Weights of a small transformer language model.
Architecture: no biases in attention or MLP, untied embeddings.
MLP neurons of a small language model. Each row is named by its layer, matrix (up: input weights; down: output weights) and neuron, and shows model dimensions 288-383. Each number is 128 + 32 x the weight over its row's rms, rounded and kept within 0 to 255. Numbers have three digits each.
After each neuron's rows, "fires on" lists the tokens most often at its 100 highest values on Wikipedia text that the model never trained on. A number after a token or word is its count.

L5.up2307:092125153117072111138120164068145146113122149145147177139134142149164117154154127149112130111111157149107114176163095117129098134154163141097147140089167130095146125098135116141174138133111165050160193143055115154135158079118153089184115238117159161124117139112138066122137084136101146147
L5.down2307:203148111138157121150146086126143123129184138132087075147081140174089099093086163136091157113151119113165099150125106103162152064126138086071128167101099129109146173104142110126096170089070144126153109113123119177101137069143108118126083087093134073141103145119094150149147171164157086133
fires on: "an" 14, " in" 10, " as" 9, "or" 9, "in" 5, " to" 5

L5.up455:144116127160155172111121096090083149142135136117092139151129134160188157121160093125116130159158112103154136158166164110115133113104132053105119108123131118119139142104136153123145145079149076125220181106146118090120163193149134102168100177131138160103161146126083122100148098123132129138
L5.down455:119112067162092171094109098078084094150161102144106125151127152206154023165130100129117127099128151179095137104156108115168120154147103146051138094130139123143148152134175164161143155009093164142123116114174133165143148132107149135107165113136137148152190142114102071142121161089088162110
fires on: "\n" 47, "lu" 10, "-" 7

L5.up1912:131112195126164137170098134127120153143155123106114106145141196098150106113188097135142180162178114121182139121149122097157137118106121127164109109093195086107143090119113144131137110127123104073130121111143149063129155147116132156130128144127121159136147183140090116094119103156105121099
L5.down1912:141132136125080118041086088085085111135159085162129122152118155117124114087104151158086184153143074093110033176121112124102138058119052199173133111116176147123074111126160116139129180162111125120139137129146135140110139174143110114132148194155122133114128075153131127213115063099083094103
fires on: " " 42, "-" 8, " he" 4, "tri" 4

L5.up1869:141147160086061098081115085080133155109189148111154203134106111118112087092153192165130086145165133150213122134117090042143086152099111084090117154052124071145164145151111150134127119144130147067151136110098138058101117143130094180160161135196136095126111153132198079119035113146142117125
L5.down1869:165158109048137101132109070094139117117129137158208081096114100154096118103128107169151143114120158155134133115150109167123156129131084090152102096120107092130161140086110043188136151096081127142078126171135093120133103180105071090081118096070137084157068081193222134114096096138160164121
fires on: "," 27, " in" 22, " (" 11, " of" 7, " to" 5, " the" 5

L5.up432:121115107138165078172179128093157147117146140188163119139147127102155177108107120094101108110069133144145118124144119137194088111175144146145127135134140052128130104122127116119053141122118102109173135133157099125116154094072141058173128226125141141155125192143118059119152081148087166120
L5.down432:137079080148163174126092123205149044150145165173111139137086114164125119161113138063169090081227123124183120122127107103101154094191158100103095090137144113108156112134148145118169115153096109166144122116146099163152106127180144126115101076123131088132187183162154107141088165084065176140
fires on: " of" 26, "-" 9, " " 9, " about" 7, " on" 5, "–" 5

L5.up837:145097138133137146179065131088144157087138120105149185150108196127095157166141085134149120129172177184190119109106125112098122130147173118073128153090121098142175181132125097092116164162098164143136164129143105121164180101098164141148118167037121193098136121085112154135085138110137105178
L5.down837:119066139100142128101110235128156162088112126118138194121128096163117140156188188156098138160101132089094171084204096106127130123099094118127153080134183201070162132113101174137125155105132157077116098160084121094083091173140180146135099069106141128128105103147116080180087096154091109163
fires on: " season" 26, " year" 13, " years" 9, " up" 5, " to" 4, " time" 4

L5.up290:154125123098127141082120123145105145083149088119092139132169143137130178175143085063185097131169152104116124147072087129170131156130084113093149104116123092137058075125081127115106146165113116127116162137149162176107161161143175123151152149170133091065143126076099098104144166090119072116
L5.down290:136129150154130120145126115084135103112149103118125135094161165130087122126177080060072133121114095124080083165129131115074157104105123122105098121121100110128127159136108172137121118178128153108136128141100116147114082139108088055150139127156174136095127179156187131098117111125140026143
fires on: "|" 26, " the" 12, "-" 8, ":" 7, " as" 7, " a" 6

L5.up2110:100124170113081085113027101122125145073128085137140174075103126103082092140217129159102142171147092151109087113163100157143166110122107159146150132075154161141121208092124195088135072186076157137131152109064106080137114098058119138165143151139137205124139122082072101119147170146138112114
L5.down2110:117125111086168152089122123125133163104174116168091046101155086110130177098133132145104235140106135129158137130121114137125131137119106158175126172131107183134127112116134072101170137156097097104140118128195133167093067074119137181136121124124123138105163098115111082173043013159135089107
fires on: " Go" 13, "ly" 10, " he" 9, "It" 8, " do" 6, " go" 5

L5.up1639:146134127181144118135138199131127124101078094129139138160079130137140145211131090162145154201126041218122083132138068125170118155105080110118129117075157115131186115164121084138140109117139140121226135111130153177138137177139113121219060182171141123150117160116107143109144117107100130170
L5.down1639:147153186164145104141055164168083152173080115073072139178117167094182140140086161149137221134171109123111144188187152129186126130156087099098109164135132168124130187111098174123119125014111156089065123085158106167154119085090132153135102148094121125157148131129146111107127125174153112179
fires on: "s" 30, "-" 22, " S" 8, "or" 5

L5.up2378:168146154156107130068123173033112157074109126090198147107197126096157096132132092072152105087185098108176088107175139175094161142134154074133142116152165070083124152142092122116126082116131058106184141123133167087129116207126151154135115111094126132155125148135140073133106138100081130167
L5.down2378:159169139147150144096126130161096156133064156152127114154114163104086109155139137155170126152109066146122111087111105093154145112111147160121129121173152128091135151157146108078133132145114156120132144165149136106160141097223120117180113115092132144099180114101094128188139175125081172064
fires on: "\n" 23, "1" 13, " |" 11, "-" 11, "K" 6, "t" 6

L5.up723:101165135075131151060095110116145131094134111126135079201179170147108090123168108183133111155114165138145083130102097123125101077135147140103159050117152113128136124092123115162130117114162064117149174136138165129102129093151104113155087128137099122089218101157085119121158151124188087150
L5.down723:127114155149122083120168024096091193138107042168105107089100155143148153067090145069105135087173151165114097150099173090104182128113137133182147142138172100112131144123177105162132105106109151110098143166151165088116135074146098131134134132055131130113153118114164146179114086136135120195
fires on: " " 37, " the" 20, " as" 6, " of" 6, ")," 4

L5.up350:082094127152091086131106123122102120090159090146136134105112071095145123152125135175127099169099112112116100110151130186158150148133162130079175074087132113153130122155097160093150185147038175109162147191058150142178116090084151137166129105167126139123155156092124116151145114095139193121
L5.down350:074131154086090118160075084068092149086165157239126136174126121106138117105154167118097151120082163089082127124116081123127142117158111148085135090088122121126113136108153079174186120160110159152124086047155182069119167121124113123086136133085137127117123100134124106126153114110090023101
fires on: " and" 45, " (" 9, " &" 7, "," 4